Part of a small language model's weights.
Architecture: RMSNorm before each block, rotary positions, no biases in attention or MLP, untied embeddings.
MLP neurons of a small language model. Each row is named by its layer, matrix (gate and up: input weights) and neuron, and shows model dimensions 16-111. Each number is 50 + 10 x the weight over its row's rms, rounded and kept within 0 to 99. A neuron's up and down rows have the sign that makes its largest values positive.
After each neuron's rows, "fires after" lists the tokens most often just before its 100 highest values on Wikipedia text that the model never trained on. A number after a token or word is its count.

L4.gate270:42 62 56 52 51 31 51 43 36 47 65 56 45 49 56 59 67 40 35 68 48 45 37 65 49 53 42 54 57 39 67 51 40 73 56 70 56 44 56 39 44 54 32 49 43 58 48 62 39 49 49 69 63 61 43 42 55 43 58 49 61 38 63 36 55 74 62 40 53 51 57 53 68 39 60 51 37 60 50 38 40 47 55 41 41 55 48 60 35 44 53 36 38 51 52 53
L4.up270:49 68 46 54 46 36 41 44 41 49 61 42 51 43 68 43 48 46 41 58 59 60 49 59 63 48 51 67 63 66 54 41 48 47 58 57 59 45 63 45 62 42 40 43 45 50 34 55 42 56 41 55 54 66 57 41 62 55 62 46 49 37 52 33 48 40 56 53 51 66 50 66 58 68 59 65 56 50 51 50 48 47 77 29 45 50 46 64 55 17 45 51 34 63 47 56
fires after: " " 69, " J" 20

L5.gate26:55 68 45 47 54 49 59 59 47 52 38 43 70 48 59 55 58 53 49 32 47 35 43 63 43 50 43 50 44 46 46 74 50 61 37 69 46 54 45 57 52 49 38 55 60 49 42 51 32 49 46 40 40 45 55 57 25 42 53 57 34 64 61 40 39 42 67 42 66 53 45 44 41 51 68 56 37 67 49 35 45 49 59 28 51 37 36 38 52 46 60 62 69 71 39 29
L5.up26:55 47 69 54 41 49 55 80 48 66 48 63 58 48 59 62 44 37 37 47 43 41 34 48 48 52 37 65 46 37 48 64 50 66 34 68 38 47 47 42 51 62 47 54 44 47 58 61 50 51 68 41 48 42 66 61 44 53 53 64 49 57 62 60 50 68 59 75 77 63 49 50 44 58 42 57 44 62 51 60 48 55 61 50 46 43 59 43 60 56 49 47 43 49 55 30
fires after: " J" 44, " |" 12, " V" 5, " B" 4, "." 4

L11.gate373:55 51 61 53 50 40 48 65 53 51 39 58 43 50 58 72 58 57 50 48 41 46 75 42 39 36 39 36 53 53 38 54 50 53 55 52 46 58 47 44 31 67 58 64 59 50 62 54 41 54 50 44 56 41 52 41 56 48 47 53 58 41 48 51 49 65 43 61 58 51 49 57 65 40 59 45 32 52 53 66 48 49 31 37 33 52 46 47 31 44 53 28 49 46 49 50
L11.up373:51 55 65 55 76 53 46 56 39 48 39 61 47 41 59 42 46 49 40 52 32 46 53 54 49 56 59 55 50 29 59 35 53 46 51 44 51 44 71 58 65 33 67 29 64 41 52 38 57 60 45 40 45 38 38 60 51 59 54 56 52 51 50 33 47 64 53 57 37 66 53 51 75 51 39 45 45 41 62 55 46 42 48 63 58 43 53 29 41 55 56 46 40 64 53 41
fires after: " h" 38, "r" 12, "g" 10, " t" 9, "et" 5, " " 5

L9.gate144:56 54 46 54 30 28 58 47 50 56 39 39 54 54 38 57 33 55 42 50 42 59 66 33 50 50 73 61 44 38 49 51 58 56 50 40 59 55 48 61 53 50 48 31 55 45 49 30 52 57 55 61 37 49 57 52 55 44 52 41 45 55 52 56 44 37 45 43 55 53 50 37 44 46 55 69 45 51 35 49 69 56 49 59 51 53 50 36 26 49 36 62 53 41 42 63
L9.up144:52 47 60 60 33 49 40 43 57 52 53 49 49 57 58 33 42 54 49 49 52 57 66 56 45 53 28 56 52 39 56 61 46 60 57 50 68 52 55 58 58 63 50 71 51 56 52 60 35 27 50 46 29 49 49 51 42 35 39 54 67 39 52 41 61 40 69 62 62 30 40 46 50 67 46 47 70 60 47 58 51 49 60 41 54 50 46 50 58 58 55 34 63 32 51 46
fires after: "ub" 43, "p" 14, "el" 13, "ist" 8, "os" 4, "em" 4

L9.gate155:57 55 45 51 44 37 46 45 45 45 68 58 51 27 38 61 59 46 51 43 62 35 24 44 55 54 47 52 54 51 64 50 49 51 37 66 52 57 39 62 52 46 32 69 47 41 38 48 52 63 49 55 45 56 41 50 40 54 53 53 48 47 55 68 51 69 69 41 38 47 71 45 52 65 61 50 57 52 60 61 51 48 38 62 51 64 41 54 57 32 38 52 39 35 39 59
L9.up155:52 41 35 47 64 35 57 40 48 36 57 54 69 48 61 65 66 40 45 38 50 52 50 47 46 47 47 50 46 69 44 46 37 56 47 61 55 63 39 65 57 50 45 52 46 46 44 38 57 72 52 43 60 44 72 40 29 52 60 53 49 60 44 52 45 49 47 46 68 57 61 39 61 49 50 57 56 59 53 53 56 50 38 34 60 34 42 40 65 52 33 51 40 41 46 33
fires after: " al" 48, "an" 9, " it" 8, "b" 5, " O" 5

L3.gate180:33 51 51 40 41 28 71 31 51 36 62 43 72 44 46 54 52 48 41 43 41 59 39 66 64 42 34 55 60 70 34 56 56 48 48 39 45 60 57 62 32 54 43 50 60 59 50 45 38 59 46 44 34 53 42 44 43 30 43 39 45 58 36 41 44 69 52 45 45 60 54 47 36 34 57 52 49 56 44 35 53 60 59 48 59 55 49 57 45 52 44 62 37 56 54 57
L3.up180:43 43 54 36 58 54 67 59 41 57 56 32 60 48 38 51 41 49 36 38 49 60 42 48 62 46 46 55 61 47 48 44 42 64 57 47 37 59 59 38 47 74 50 66 33 44 38 69 54 70 49 43 41 52 63 51 59 43 53 44 52 58 57 40 26 65 41 48 45 56 32 56 32 54 65 56 54 59 54 66 41 40 56 37 48 52 52 65 40 42 57 52 56 62 53 39
fires after: ".\n\n" 47, " |" 27, "\n\n" 14

L3.gate222:37 58 67 63 64 49 55 52 55 67 49 56 51 53 68 50 63 48 50 75 41 61 42 52 55 41 54 49 53 38 51 50 65 46 39 54 63 56 46 53 53 39 44 66 30 59 31 41 33 57 50 36 52 57 43 32 34 30 64 40 57 59 59 43 35 53 45 46 49 74 55 44 52 40 63 54 33 54 46 49 54 56 79 54 26 46 53 46 48 40 51 57 40 57 36 40
L3.up222:48 62 51 51 66 23 49 65 43 42 48 44 46 46 61 75 65 36 50 75 50 40 56 33 46 56 44 59 64 49 54 51 53 45 48 63 43 44 45 58 51 38 49 55 42 36 50 56 45 51 37 42 48 48 32 58 36 49 56 43 42 58 57 51 37 56 45 58 71 58 47 47 53 37 50 39 53 40 60 24 49 62 71 44 46 50 49 45 50 28 68 52 28 54 54 48
fires after: " J" 25, " p" 15, " " 13, " se" 9, "nd" 6, " V" 4

L13.gate317:42 51 53 48 56 43 46 44 44 37 55 43 40 25 64 33 54 42 51 53 37 44 50 53 43 58 53 43 42 62 59 50 52 42 52 51 35 42 49 50 42 59 39 48 34 55 32 52 61 50 41 65 40 51 55 47 59 30 48 51 36 53 64 51 56 58 45 49 46 54 63 62 52 39 53 66 51 30 73 53 43 45 61 37 52 40 68 57 43 46 58 41 65 51 35 50
L13.up317:46 28 59 35 49 54 43 51 44 47 45 45 36 54 59 62 65 36 62 43 35 51 45 63 59 56 62 34 28 41 56 50 60 59 57 63 38 54 63 51 45 43 61 48 49 49 39 59 43 42 47 45 58 52 43 49 54 52 41 52 47 45 50 58 37 43 67 36 40 55 37 52 41 44 42 59 66 73 67 57 52 46 57 35 64 49 57 52 19 48 51 45 47 63 47 60
fires after: "g" 27, "m" 13, "od" 10

L6.gate142:54 60 58 54 59 44 45 55 41 49 34 54 53 62 50 57 44 56 54 49 52 50 49 35 36 56 47 48 58 43 55 36 46 50 60 55 49 45 54 57 65 44 66 48 51 53 51 41 36 50 62 47 40 50 45 40 69 53 42 40 43 59 48 42 34 52 50 56 60 67 52 32 52 49 62 52 49 43 37 70 52 44 44 54 44 37 44 47 31 32 56 51 36 62 35 56
L6.up142:60 50 46 56 52 58 56 45 43 57 41 67 24 39 52 48 60 39 52 59 52 44 61 50 66 36 67 51 52 53 66 53 48 72 67 37 62 61 52 60 56 57 45 49 75 60 37 45 52 32 49 57 50 26 46 59 37 37 64 49 53 57 62 54 54 49 47 50 50 51 53 47 84 73 47 47 47 56 56 55 38 63 45 38 60 39 50 44 55 38 59 46 34 36 68 57
fires after: " h" 31, "y" 25, " " 9, "ay" 8, "m" 4

L5.gate251:52 38 39 51 42 40 37 45 48 57 52 59 41 46 61 59 47 57 51 63 37 51 67 60 46 40 66 54 50 35 54 63 33 49 44 48 41 36 48 48 44 58 51 42 47 63 56 49 57 55 60 55 52 54 45 35 53 27 41 59 43 65 56 49 70 44 38 48 41 67 56 56 61 58 65 67 47 25 48 51 47 43 45 59 57 52 57 54 52 45 69 48 67 42 41 53
L5.up251:53 43 56 61 37 40 47 51 61 41 58 38 51 36 54 49 59 53 62 47 37 39 41 59 51 56 39 42 32 63 53 50 45 43 56 46 39 62 55 59 49 52 30 53 55 59 29 37 38 68 44 56 35 50 45 58 45 38 46 61 55 53 62 50 58 55 60 67 46 43 53 50 53 59 28 70 57 63 38 59 66 35 39 68 40 60 41 40 53 47 38 54 57 40 46 36
fires after: "ol" 47, "m" 13, " C" 6, " c" 5, "g" 4

L6.gate130:44 36 34 48 49 54 55 64 58 40 53 32 45 44 51 47 62 56 59 49 53 40 46 54 50 45 34 55 73 45 68 36 49 44 61 42 55 53 42 46 62 55 52 46 44 47 39 63 58 47 57 61 29 57 47 37 54 60 42 42 47 51 44 35 35 63 60 55 31 53 44 69 29 31 34 70 39 42 56 45 44 53 49 51 53 37 51 33 55 40 48 59 55 36 54 70
L6.up130:40 62 54 52 51 53 52 58 49 56 66 58 62 45 30 44 37 58 59 37 57 39 67 40 41 45 42 35 46 29 62 52 56 53 50 38 69 50 35 68 52 55 53 62 59 59 31 50 55 44 68 46 46 45 46 35 48 39 42 49 69 40 40 51 64 57 41 74 50 32 47 60 38 59 43 71 67 50 30 49 32 53 33 59 51 45 55 41 62 54 42 48 42 51 65 31
fires after: "p" 17, "ra" 13, "un" 11, "es" 9, "ag" 9, " K" 7

L9.gate77:54 50 46 60 38 25 60 49 49 55 50 53 50 48 56 56 63 39 55 43 51 42 40 47 45 42 46 68 57 46 47 47 48 48 46 54 46 18 58 62 37 70 47 45 41 46 61 51 53 47 43 67 39 38 40 65 45 51 62 34 66 49 57 57 51 50 41 65 50 43 35 60 63 57 55 45 62 59 47 64 62 61 48 48 33 54 44 55 53 53 48 75 49 50 50 56
L9.up77:68 36 51 58 56 63 58 49 50 63 43 44 59 39 52 43 48 61 51 50 64 59 47 59 51 33 49 50 48 46 58 53 45 41 46 57 70 60 31 39 56 42 40 60 46 49 45 54 50 43 66 61 54 31 51 59 68 55 58 53 42 50 38 29 40 73 54 51 68 45 46 39 39 53 62 44 54 36 69 40 39 50 47 50 45 52 37 45 50 66 63 53 42 49 46 62
fires after: "i" 34, "er" 11, "e" 7, "g" 7, "ation" 5, "or" 5

L10.gate179:49 63 42 49 39 56 57 46 39 54 54 44 33 34 50 39 48 35 38 54 59 44 43 51 40 43 65 46 73 49 46 49 34 59 57 54 38 69 60 40 65 46 61 41 51 46 50 57 41 44 58 68 50 44 55 41 43 54 66 44 46 56 56 54 38 39 57 58 61 46 58 35 62 48 46 53 50 62 38 44 54 58 62 49 46 35 59 45 52 32 38 44 71 24 44 48
L10.up179:42 54 36 52 53 58 58 55 51 61 53 38 37 46 59 48 52 54 58 40 49 50 53 62 43 79 39 52 47 35 46 54 47 62 55 71 46 47 49 60 39 68 36 62 62 51 45 46 53 46 56 61 47 57 57 44 58 43 42 44 42 48 50 50 57 61 70 72 49 40 44 48 48 55 58 53 50 41 57 45 53 54 59 44 53 68 59 41 38 41 45 45 44 38 39 53
fires after: "ub" 24, "is" 22, "e" 18, "ag" 8, "p" 7, " |\n" 6

L15.gate107:53 51 43 55 32 29 79 36 34 53 51 65 53 46 58 44 47 59 49 49 45 55 44 58 38 59 55 46 49 41 48 53 42 55 61 53 56 58 46 41 35 47 72 34 48 59 65 46 27 41 74 56 51 44 51 62 54 42 66 53 43 34 70 72 44 56 54 57 53 40 53 70 49 49 45 40 74 46 39 56 55 44 25 48 48 58 65 50 49 79 48 63 40 48 43 59
L15.up107:50 43 44 46 43 40 47 47 63 57 42 37 53 51 40 47 62 54 48 67 53 59 35 43 49 23 59 47 57 43 43 50 48 38 44 46 54 49 70 51 58 30 43 52 44 44 27 57 51 54 58 70 58 39 61 30 47 39 61 38 42 49 48 38 57 41 46 64 54 64 69 44 41 55 41 38 45 51 55 33 47 55 31 58 49 44 53 57 58 52 46 58 42 51 55 44
fires after: "i" 18, "ic" 12, "g" 10, "en" 6, "d" 6

L6.gate68:45 53 32 52 45 53 56 40 38 49 48 46 53 41 38 47 47 41 43 43 30 52 67 73 63 64 35 52 52 46 40 67 63 75 53 51 60 57 49 57 47 58 50 56 43 48 60 61 49 60 54 58 57 47 56 63 47 26 50 50 55 41 49 42 65 54 51 50 41 51 76 42 59 47 55 58 69 51 58 34 60 40 43 44 54 47 42 62 43 69 55 59 41 56 45 48
L6.up68:44 56 56 41 67 50 59 55 52 56 53 40 45 47 51 58 58 39 59 51 49 73 67 45 49 60 51 52 52 49 33 65 43 56 51 56 42 36 65 36 38 53 66 42 33 71 60 70 72 38 37 43 42 31 65 47 46 44 59 56 41 59 43 61 62 43 50 51 52 47 54 31 83 57 37 62 65 35 40 49 48 45 46 40 41 57 39 57 32 42 49 46 40 44 60 40
fires after: " |" 24, "===" 17, "==" 15